Part of a small language model's weights.
Architecture: no biases in attention or MLP, normalized queries and keys.
Training: 361M tokens, 5503 steps.
MLP neurons of a small language model. Each row is named by its layer, matrix (up: input weights) and neuron, and shows model dimensions 48-143. Each number is 128 + 24 x the weight over its row's rms, rounded and kept within 0 to 255. Numbers have three digits each.
A block is one neuron, or neurons of one layer that tend to fire together. After each block is what it responds to, as a language model described it from the Wikipedia text at the highest values.

L2.up140:124056131153150126146162077094133120102118130130161150124150126089140174105146105131086119099114165145134135139158173126135155096103106150115125114178108142130136139136118127138176112093153142130105121117115131104093070126124135131175121123130159137141101153127111117145139137136191120113
L2.up389:109119150099121090117148073150128110091145152139188137166126110159119171148132126084160155144132076125165104123084141138125083140131147105125144176153127092144122163129135151130130104110098171119161112145133089143109138151123135137163113137123155148148104136113115107139131135125118147127
L2.up655:114111142139107127139171136122137109137145130136125175104123152109146124136167129117116153071130109102150136104129191147116168147122092144123125124148132140073134181125094098154136146116154133111066178120147130172121106089149150109122078109137118116122137139181110115123124130118152111128
L2.up711:119130119146136134134165107103100137131147123128193125139162151131109126128087134129136132127120121154135134151100133105162118165134135100147140107117130173121150127142165126114091145134138129118096129113130093100100142134166054117164130114101163128088137119059071142132134125122090142123
L2.up925:129069152134087092153158103139126160138126136143138130142145136103111167148149093132115096109117118082156083132128145096182111129124136138085143139125162127106102141132138115117134160084109128116087115145121090129086139093147114122154154117143154134140119122076128133150107117114155128092
L2.up986:102142133155109159102097122182136128129162168164130130112120095099135149134122134117133154149137066106163119107106124115112102067116102086114108154151154115137129153130092141124106168086118111108108122142134078177126161166143164125079144127165139125160125113163153106140118142116127129135
L2.up1003:132142138176139126124109128165156134148139150116143140103097216125118139148129120109141124104112144091139135114135130196145132107121095103103194114176165136130165129130104107139141138169172104111122099137109105133109137164141181120161098139149126108082100127109125079153108135133148116134
L2.up1032:123112139106124135157148127136119124156162154146163133145133135060140145112150129101114106122145142149126155143160130148123071133137145166147149137155160110107112145128111136130123176121103143118103112124102089084121119101100101105106116091140120102112171111094089142145119121121151134116
Description: "de" pieces and "at least"

L7.up137:110129196082134145107135136154105123143152130111138088138141075108144120137134112137158136126131133143121150143106116147145091114148146125145101066144162162072124137134107146138141140139122087169124116106122126108156103136103076092124105123130095145138137105120177192113118140142176135126
Description: Mid-word subword fragments

L3.up93:183119110120123157108124153124136139130146138128174123117164117062128124137131184160113122172118163120155114149064138090121105181102087116124118157108119122153161109128165111113106167099101129122110133141153122146091132146140128118121129123123114135077089105103164153125150145154108129091
L3.up162:161158155145136146089136088137144121123111124104134144106152152089127127132122127146127071093166126102164118124083118132136139120089109122085152102113161112152127113124116081126104096143105087094131149168212141112130107106120153141103137126117137153104163108145150154133133129117163121093
L3.up542:133137092146115138132154135104137097122116127139093162113118125144144173128134097163105147048128127135122166120110132132112110148102119121140142170164083159133136140136119141148107115057087127141099154108148133116101127129155136100151126125100160143113159081099119120128093140133149116160
L3.up551:152119142149096102119156153126142156131114148112138110110150146144111086095101122088122169155121110117129149135130120187137129110099147146144153135128177127112160101139151131135140128106113169121168104108183092142110062152081173102106154116146130117122176095133144128118137101110149140116
L3.up708:158161096130141155141164091141150141091141143123117142140179139119132147130130129148164137102154085133171129104169078158102137138108071155114128151123112124150139125123134145150106092092110146123128104099163058121121150102152136123141098135153141135105115116116108145134137146135135120118
L3.up1110:167140123129094117121115124096138152132110120125092171116172124172107155109109141120149165132138151151144116135122084159157097167105154126119137115171138124150143132134104174108137146115125171116193152144147060093101127114138166153122107138122121129133118096132125149126201150097086143160
L3.up1216:159149167164109130099158069120145106134117126113128158129180110143098129133156150119112116111142138141135126124109111150128141131101116123116167098155133123115109141132105111155149077101089151130152107116181106118077097087136151101173114141129131147139150062126119159083143077113138128094
L3.up1317:169130122156072134094116101153136111125067150155117138107143112125153095144111147020114139143092133128086126133143141148162149146101142116141134128170117141114149117137159135129139153103149162123115117099140080079128155148112162131115103119179148140130131086095137161119153104128112162130
Description: "there" and word-initial pieces

L3.up106:109129128106169119115116159123146170204152107110095083167116134152143187137128169105132162089111160131146137122124114107100133126157103119127120162123145128119154137134123138179144145108134147132165146124108121116150096092114100101126127136113138121095122090130141148134140146127151121116
L3.up171:154175125139147120120133135119131113098160117152117082085107097091093140162156135155131040063127149120122081135107157097087165180130175095117141114143133126080128138126120086124146119146128137147095127126122107135150131137180136150131108118124122142124156120113122139145104136131138108093
L3.up332:131144133121081164173147143142133098099120115110129076110066138105152139120094154108119136111107168152113103117130162111145153135092170115140139154180143122079151129132129103110166115114098119149121136126133172141149146093145088112126126132163145131123158136158099143171086138115121129144
L3.up379:158172096144156114124093132114130100120146128160111130094114085116101127117133113166140118090118142137128099152107178105095174178134115115108136168171124150100138130128103121129125141111109134169099128148155103164155175147150145174142107134173129103160169146116134130177100162146151128143
L3.up521:121143100125126137118106149145127151123139149129139118108160141130126135142118149134097116200097127143126126116124160079135094112133110114110110127058075152104099117119151169105151103124131132110189102149126090132122155180138154129137168106127067103136090159122144128146103142152139109109
L3.up651:149127110125189129118105122172142115134146124141082092135131102128109177146144113149128055088084143100155091120089150073087135121086154101115142146151122108118128138115109138117141072126099133139091184126159130138142123117176134131126097121120059135103146137074144158177121126127156117138
L3.up1094:160110168132139170111151121150137148119117106138129089126122102120113102152105158120087082131121093085132053116083117125108151157105113122100119138117107095086148112129141154118120143084156185150115115148150069141155135115153144114148129122159115108125143120108134136163152128131125109128
L3.up1258:154134110077152087076150130175129136155173118137122064121093125128104113138115164123087121132119145139145081122133147065124098163152165109134120113092102140126128126128145153130145068135103133125104126134134090121124135120146124113114098132113084116110111083102055131173134142145139123090
Description: Subword pieces in names

L7.up292:135121135120120119125087113168115092124118124163126136113076100155141140100138112134116070141170153111144103156146090131087172166131123120146124124179109117113138132139121116123131121116097143129168107133133175115129142146126135107144190129128134150159134155142131088138124092119144123053
Description: Zero digits in tables

L3.up382:117155100156141165090122104168157098104155104139119145088111117117119122147165125098148136148107137119115122112107108157124121124097143135135116093136134153105125112137167081134162126144125133148145143134135126079126152081110172166100145107164132142088135107134116160119117097128154145139
L3.up407:102103105135199088110130149138131107147109122136160158125145155176130155119130108128145164112102169120158130101066154132138122100122135118096106097129156133138158161121120085117138090127144132131170138144116142137152113132101173144071097138120095136164111143136150094131124112120161148128
L3.up451:105168110141115124149122117122135118167103140123133082147121142158132117100178133090099170146074121145104150077118108127150122127148143130169110126140099175129123133127129149127144137077176158152120178118098102132114154136094143132136081135125130123137083136104121127131162154118119142165
L3.up490:109116119122157130141086144103140102099130127133096119120134119132153157137134104127116098141134103077127120132107132112181126155128112115108091136123158099105165126130141115119137142132167190124153136107089162156147146172161191133110102134155104129167149159131118128154096079115125120101
L3.up655:116098158133119135122127098117135134126139098135149128113125082149150145130074087164107102153049112135150103114122137150089135141096166105119171154143154161078151103134129133152137122116116122165103145097093112097136131131123149131166109149113100131150111116096160134106140120107104128147
L3.up939:153095074159106129084100165168125129112118136167139123146149114086127085108131136126133118163112123111087110115089145117148115107108142136117096145111146091134131095127115128093124115137112129133093117139137133167119171158150162124123159134185062126154136133099128157156117128144141130100
L3.up962:124139095101112113129118116122130124116101145132158183108169130174154115150103142164148127138121141131111124122151126130133080135147111101141108096090124135094164143126152125135147141139100148158120115155138103114106150101132145114172129145162137122155136149131099156158103133134147131133
L3.up1087:122165127120142101111140165142117149158169139141102116148129113156064158117095083156162177088078167159164156068146098112090164165155133117160139170159125146108149144119129094124134115089100118136133139102084098143111134138145118123119147140158113118120125164140101092136149133136110131164
Description: Mid-word name fragments

L2.up70:108117131113129132125128189148091125105142133091114132119133091124112115101127124129124159128116100188118131128154071112114112101139192114119110095089140097133134120138175111128133125084130143110152097130131132106165143142123049132127073114125141112139145061141113119115135103143134132131
L2.up293:112082104104193122126134114131133117158112139109189101103165137110177113122110146180130142139116115135115146135148156116108123123119128166118109154118144122102079179136141124121137138172141140138148091179123120127131136150137138127136143133138143145114094130168126139117125151114068142160
L2.up384:116143122132158128142112125135115135123164138146176142113167129106157109117124127076139123121157124187130078121162113134088107126156101155110123124096098106109124160127138131115112175150109138146151141149127152127135088101095135122109146145092139122139167120140160137109160162113083137140
L2.up422:148153120113131164115128117155115126133172157123132173115136149171115092100085182157124146118187135158111094112152112116112143083160109138093105117078134144101148118138135113116103144149136156143120135151120158101179177140134142112134127137097128142108142142145135103110141183125130133153
L2.up657:149117125157121124160153147140127115109117136123136208129164113181189060137121137124096136140137137119111121104162130130120103178130123124091120146129119102108084142126104100125079164136093141104176127132180133132110144081153119085131124131120140125087118156143117142101114160138108122149
L2.up780:132151120096167197123091137147133122124161133124143158116140111131133132109088146141103118095146137143112131106129155147099114129118112139134111107158100106108143123134113143121094166164115129129116141150170142083150126149143176126082139159130129133143105156158160064150129086133161137156
L2.up976:174155072151109140120122106156116163159124147159146200130113113160173122135153181154094111095167108150124105110189143102120127099106097148127083086158136135099090127127088119124119123083096167132135133163100097124124150090124109105115164117145118113107133109150187140100133176146128122141
L2.up1146:154105131092132129133132144188127128110145154142137117126136099105126119134151141146080167107124069139143138138069117088104137131123145140103092168152122036089150153133132162111142127122163129107127136139155145124175105107128145117139117117150130144136121104140099116080128149122123142159
Description: Word-internal m/h pieces

L7.up1304:105143176135114084165111118162106131121126129145136136146149106152102131089125133118119105111154124141126155103135185110143151153115164122130179110124116138143105125135135133147123117202134147110123111137145148149116137161089149139172140153163095107122180136150094143128159063138114130124
Description: Zero digits in tables

L2.up134:156184155091136140125108172149124157143131131134123159148123097172118124100105159138131122116139138139165113101142129136090117090179135115098095106162124119099144148116122108135146130142094134113094139113163146092165139111125160104093101132178130101110141108169105144099135133130128144133
L2.up274:141111123138159088116161091140129111134096119132131126127150107116139125132083138050123132096115101115124143132144108154112079123150154115092159145106123140125124126122085175134133145136147090125179121149115149148202151143177138115129132117149111126100156211165159111142090136153119113144
L2.up294:135183122155127173114097204133115087108140118141126093089113139124104130105134086062123122142130106120133119127094096139129108141104133106140176135149136070148116141129093157141112136129129062135124085146121166119141158140151119124131141138116135113141121153166121093156122147132117140129
L2.up728:096126109154120141093132129137144103117183144133109189142167119108138152080130130109120160097121111149128128134129129156063079129142105153143081117138100156120132138142094171121126149143115122138150125118193153109140151166117128156129116132128176121141087117126109088113135141149155135140
L2.up812:114152153101124121139099139123118139119145133154175077117157094136119157111139095090092095165100116146139149140113114177101134084155124144098132115114124099115129136129119153120149135107115098118142114131128184140133152135129141129072158153150127104160119123185131124094104134121161124141
L2.up865:110116161101126092106103180179126104123105123109096145142126136104148165132119110095141119116125138099174115125151148122144062110192139124138121166115121146132117158143131150117125149173165139095113111139154152155151119136146154152140075113146150133096108073128109123165119105116145114122
L2.up1028:153158121110153142170091119139138148156146125153119095144144155154098127157149126085133082085125106165104114103098130107107118108136127160134151126128106099085138135121120128111139132087095101135113154125127132172148141092136096113134153131137127107135164138136134123054128122117143130137
L2.up1223:118119153098163128158081124170139099113114165130141190121166094100087134116085121123144104097163065167160141121072128126115098130144136154086155164134121091112118115136143128132123140104102116111144164112167156170105131079136109094110089115161137132129157094122131117109144097122105120124
Description: Zero digit in numbers

L7.up1336:133096115113124085099111098133121157149174105139096104116156168152163131087112154133149133120094126093161142109108143120111116101142086135131130118120138112117156134126134147144128114104118139130127094136065151119120140140107170088136095156147101102166103127184148106142118101118148117107
Description: Split word-piece fragments

L2.up418:145121099136122097167153136096120140136127098107118108118095178152128135132150108165107150160107150116153099143146106131094159145148086133103139124128120132103128114118123094113147116146138079148135130122170093101123121148126124110130178160131125139105079179127180166127118132120111121132
L2.up579:159138088117180157145095151132129126155103113116143114134121122095142143132126101156141153131092118115153140159146121152097134113176130137077150111163139121103123125123168113146160132108125111143159164158144077122125116152133168155104144145128107169122126150122153108159118158128118131171
L2.up735:135177096173102141083137190125140157139142135110144143120079077080107191120145120134129145111099138134177130125144092154122101152138097122137116144160166120099126103125117150144135132140076118100104158121118134142103138128106133126106128127109156129126104091092135116130129121155106134106
L2.up773:126158123129096121132166131112146151124124130108136151131113134087121109116129156120118139145112130143133153137142118142125159125118105089093100110185155126136157086116107129127124156176143087128163169132110104067137154151100126110070168124145131129112118174129103113124114119161134131119
L2.up1225:122135102168126126098139071167119156137116105151102166137095083140166144142114141145153175120132127119135136129151100148133101123121143108112095144147116142107139118124119151108066145145168124107194156143130122064163128155173156088128149145151116144100120132146153160145114100151149123117
L2.up1244:131139132148109185122104110168140122147137118153104085127108186194136121165134135099123156121123118136184135081153086083134137120139075152145123150141096118123132150126100098102131146126101115113147123142160106151092095123151081124105159133109129136124138117168185153134096120127147132137
L2.up1275:127125131131137132107146124171130131132122132111162171134122088112159091131104126165094165110104095116179140157146104132116185175144088127099088119176151077113127125132104101114163150126099101106141123109130105152122116102107117111149120130154163168127107126136137121119101111118104129112
L2.up1334:153116097136112101101109163168141176160101110136131131157119134122149134120128074186156175117110108180124154139076093121102151156080182113134114125157180150145143121124135164096131091145128114117146148150140103111147156180114130144128166129141143097157130149101149144137143109143128114141
Description: Mid-word "am"/"m" fragments

L2.up61:112135123143141135117133158161116154104134126144118095110135134127153081151111129110109124079147107115205117119108111108102123150120098129101087144120110109124105160131152135142132175148174093163135137136158184148134107108150149152134131117133120138131099156164108106106133188140093131134
L2.up206:120110133144143125141148152123122131075159132110180154115131157128101133116105092125101079104136084129166166142088138106079135169135102174072133132134083116070086130139094141138137157124085084142090171095189147159108157097161142120155121142114162123153145155136145105113127115114114131161
L2.up244:121107140144106116126135131153148105127138119128113143126098163116164139114118158147124168060168147155166136131126114146105168142119114193171098143108094107109139147130104165132143120172162134168121135146070159127154066115100141116158104134129101144103146162174141087145138126130131116158
L2.up391:114086102147132093145168146126133144116109135128163123086114111093110119119150126149104161123150079110143130117142098123122149165118127153120154160115129089079077135136143133142111128147111153128122115148138104134104101104093104143145120104123099131107159124132140161122106138117118131128
L2.up523:146115149074140100109132099130120123125126132128157134177123168118136164145133145134082154049171116099109130147145111130130110209176125157127105119134108127077075131126103179151110132153149150113124150116135150158175114066111094125137099129119124118107124136107100087143103091139124123139
L2.up629:149121106086133162155080150120121132176119130106153095149139165161136106116113102146155119120119101163142115092149100097144112123144127179095120086134104114131108107129127113128129125070092160114134105151123105186121134105123094170143112111126116108139146122136126151108120132119082144169
L2.up772:143148131073124127168110139091131132126110122088130099115115149113076036093092130141128100084133106126130180139150093128138098199131160185094120096125123123077096133129137133152141144109125120150098119130138152146178128092170128132105095100139118128150142151155120121149110104120108138117
L2.up1102:118114139152105137117152143113142152122151131101185153131125148131133140130098157104110168094112100106172118128148122146152110139107104164105157123068066144092067123146107180144130143129132123157101098125110147175135146165143126143151114126137163132139144176130142106149070121118106104133
Description: Mid-word "h" and year digits

L2.up92:099108107140152131086075146085135092135084102114144108123137128115150120125125157132132142154132177166110169153127064139143127170140095145173112144089127114167084103130095156119120141125098146138210124137085185121158105129079079143101155111116122138126162164124129132147110154129126130118
L2.up163:132152176115143133128091117134164101150109124148141134147156110118118153113113119136116152143083173111150114145150140134092114125162118133124129130090122153121155169129176132129144149114118144111141132130133158122142121154123148132094129145203152124138120135203116135108149143111143119156
L2.up350:068169129127139151127119152139138131123178132128099085100132119093158170123105120127121090167134143105120124143136090125118100144142100161142108129119110114140124112128128113127135152179133103154201127100146179140147174085083184143118137127131127145187073093140105120146125149120084130113
L2.up408:128143045116182163115121113159109139153131124104141137165128126141194110147117142117100120148138109170110101169174132094109135144152127174105108122164103123135066144138140132124178118125129159146184115117124144119122113094103090079145134149138100131107106094081177143096133154124106137141
L2.up457:148146103108126178163148162118144126125128126158111105100092154141118128095142132126107137104125100173162139107135093127137178195112101157137136135174123100120129147123134136156177089129118137137109142152174166179125111108104101131091119128117125165123111157159141115087162155118144132138
L2.up714:132116089116121174163119148086150152168134153175140123160169120124136122133094095124132091123141139160119135122164082113078120121117071135143110069107131150113190131129088144114131199138043116116119115138149142123149135103132130139099187123135133125118120085137096136139100171114127142077
L2.up746:116098113112126081146165098105157128120111103111117114163159139107135141108135127100132186102113142158155107152146118132096109113140134116151137141128066125128165113128124172131166134109145136115178125123098160163142118096102120171145102122129125138123138150127107131132109126123133110092
L2.up897:118099167133105075102131124113134058103078137113161128148152104099147189099091127132168098119116111119156136128120133139115081124163175157153111151094118124151099140131105167121158130121148139122137157119132151145122102092138180112177139162112159139146136133117147106149158139111126100141
Description: Digit zero in numbers

L2.up56:109137125160140161096155095170117110114156129164137135148087155163167140130103144091119136119142123119180150112142157136152084137144141119161114148162121150144156155125126103136124129133155147136143131144111129132122128155159124108115111121137175136110166133147155091149144164150140120127
L2.up169:148106142130094107116154108169142120136104163133134112160140144113112090138163159119136164112138122119177119118119112152137146187095120131151078147147134114110106140128139142112136138186133153137112128142105140126093097099048153146120111087123129138116099159131063133118141110122102147113
L2.up307:141116083108132135108152128070129106106120114112194122140129148190115118128133115120114178132139126176169131140107139127092152137118130113142123117159135151109135136119093124116130129084092132139116168122134110135162147129162107112163124140104147132117163134165113141109124148114132136114
L2.up433:147099126131120132145162114155114104150125125123142118108153138169141063090154189148095147104169142101175122124155153109114179187152080127146136139137078096149107107134117141115108152141128158141108146136114151131120163090129160108146115126140102144096158180119128116110126142128134125089
L2.up744:102148120190121127119116126067120115090137130131101140126143170129105151146138117110137092096128161115107128128121152171144153174135088170155097118120145160116139132131133120119115147169128094151144143104108163129133123113103111128145176117135169112107139164122076116121128130127150127111
L2.up1037:144101138144148138077110117125085129126163117134173126081135104184131080135142143147078125143172158134142131167151182093128156137133148102133105134122086136117149155129124096117168117113103134147095145117088145114138105141168088098131117131120119101098138085129104103086148137132121140123
L2.up1063:170099164117139142163116083124119136111124149158126164139129146153102108139164146127152121115160148118119100104144137103088139144121132112110104156135131134145131171125166091102102136098103173147114157124135116140117110133092139138147115132095115124151201133164123141100149160117130140103
L2.up1285:128116110127130165153136131124123145146147135134147087133072166146135092157130141083141156150113129152130150121145090139146124142100105106117134126186118119094159126114128072154148115093154161131136105144096113157064133111081083140061088098158113124132121111108119157098105121147120144106
Description: Mid-word fragment "r"

L3.up29:146142136121134108122150144143128126178091140133143098114124121103163102153135130124126167123100135113142144140123146150130105137141146147135129133105126105094073121132118127134152169114149127105160110128109154106114080147110170192137117105123127122109097084105098123170147151137129128142
L3.up367:135140130145151129161103194134126136154117131120089155130119202129148169128137109137119184125178130145107168119088162103161103154122125121106149148122119151153099120138118153133110171139156126113160108142137142127070123107080131125084137116111173116127134112124089124129116156129170122111
L3.up405:148101136086113144167140091121148142075112114105133131130147148103101142127126128102102127185086149136142124106116089135141148137107188171170109098163120138104143119127181114109186110099141126081158146110139172081121150149129124139134122130130143149117062148146115110111125077132118144174
L3.up565:120154153122116124143151118102141116096090118096154149124138089105137127184136120126112113122122139101123179151110116103087156136153142124147135114147091131132121149114142104127136186084128140131159094130124176080100133146134155100164164138089127157119087107140134121118131084153127131102
L3.up758:123136160122156092108149109131110122147134108146135149126132095082158133150133098152097114123106132068145090176103077114135131135111153122149120088158107162112124161124158086130103154112105099131114108108088209087133162093122133136123125122114145134147143097122137124129148098129080139155
L3.up1152:133155108102117134128112159138168092083112160092122107111140090114145134150180143099103118144123130095100162155100109146163149113087159138116122099129087123116100113122141078117141109143154163123181097131137147120089109108149164126129114082124098127124170148156129136118111092131101133101
L3.up1171:136152148096165101156097162167116125139101114096144096118134128124152108123160102130155126163090137136112110129121162123156071069128169128105148102116163113068141123131123122117136123180159149158113084139103140117076127109105113118126121112109092124133135140112121129129107116127140142097
L3.up1311:131129128113105151150137122120073101148127137122095142115110190175133119159135149112155058158113111137094126119126105116140106094179141098156113093085119132109091137127131115134122096204125091115159109139136150110097141132132117137122154122127121139137129133161075098148141124140098129109
Description: Digit zero in tables

L7.up1210:138128165134119162141139149162122154135106136129149141125099156101110117145103144150127147152127110168138087090150177128116119142119138129153124116138138150120149142129139136103125144088110163091121129135107132133073134083139097127108142120106138116094145126109114084110135131143142128128
Description: Decimals and recalled name pieces

L7.up1188:117112097078131149146099147098153147156091152115105124115172127042081125113135142141147138087116155128130125122161145115169074121127170129120137122091138144142135137129121119143138145150142137110148090133143130135148138138106113159129113121119099108104156104106141126128146112142092135181
Description: Mid-word consonant fragments

L3.up75:138144165115150122175079148132092134135091113118106118143122130180149154118106125175144169077143124126117155120119141105160125100132146144102114116147131088133094157121116126119150166116134118148128086145097172095150123147181071118157128124127105124144118131119140087174104120135103127139
L3.up149:169116143138137123155141160117125137100142099097121099138111136122124104116141122139142153122098134125117079137165103144113097105112167134160159070130195089136153129137137121122124125135138126126114099118151158127154123129128116105141141108164131104107148131112134137134134120134109110125
L3.up316:125112153115141127161126149091107161100149129114109093167110115123114143134144121132147153116153124103124130144120045112112141096109114165129115099114116095102138113128168125139138158147186142118163116108162139116153100125122100102115112128147124125134114109133112119120151109138121121111
L3.up369:082109154085125121137162141117099097154147117093134102141112127158139124137102119138139091172089130127073126143136160140129149088159114108104133102103135125095083103117110148137140112155125117144114126151106154154164129159142132154146139137136149116165201127138094090117140140125102124087
L3.up388:114136137123154164069123165138102120117167102094095111131152130120139135122138125176114143119166096082102149139128108104111108122118096119096118100111156128138118095133124131135126107091197133118169088156128172076161112127166115151149115136114143125088179104105117139129135108130152109078
L3.up779:121146180096144145148120149141132111106116107129132109148101097116145153144151130159114091152144139105073117132137146114173145124119110150102127108131163111127113112128110156113100157143196189121129142166132176148138147173118154164148152135168133126112156151107137173148099143145151121114
L3.up1070:103140201093111153171118163128115149119135094109105112138112092134108138100073124137159125110130082097092101153140123139139152070132120126138124109136150102138104142127103150138135112108166126123138097094128134130175099121140038096161152131134131129116157141133103112145140140119091114147
L3.up1267:139139143155106143154135132132145118084119123128161081095093114146144120152124153142124125115164108131102121137127112116152147113105109142151113101128097140134106130130140114111086158151163156142176102129134104140117097150145117116130140135137109124113132131126129127149148146129079131095
Description: Mid-word fragments and decimals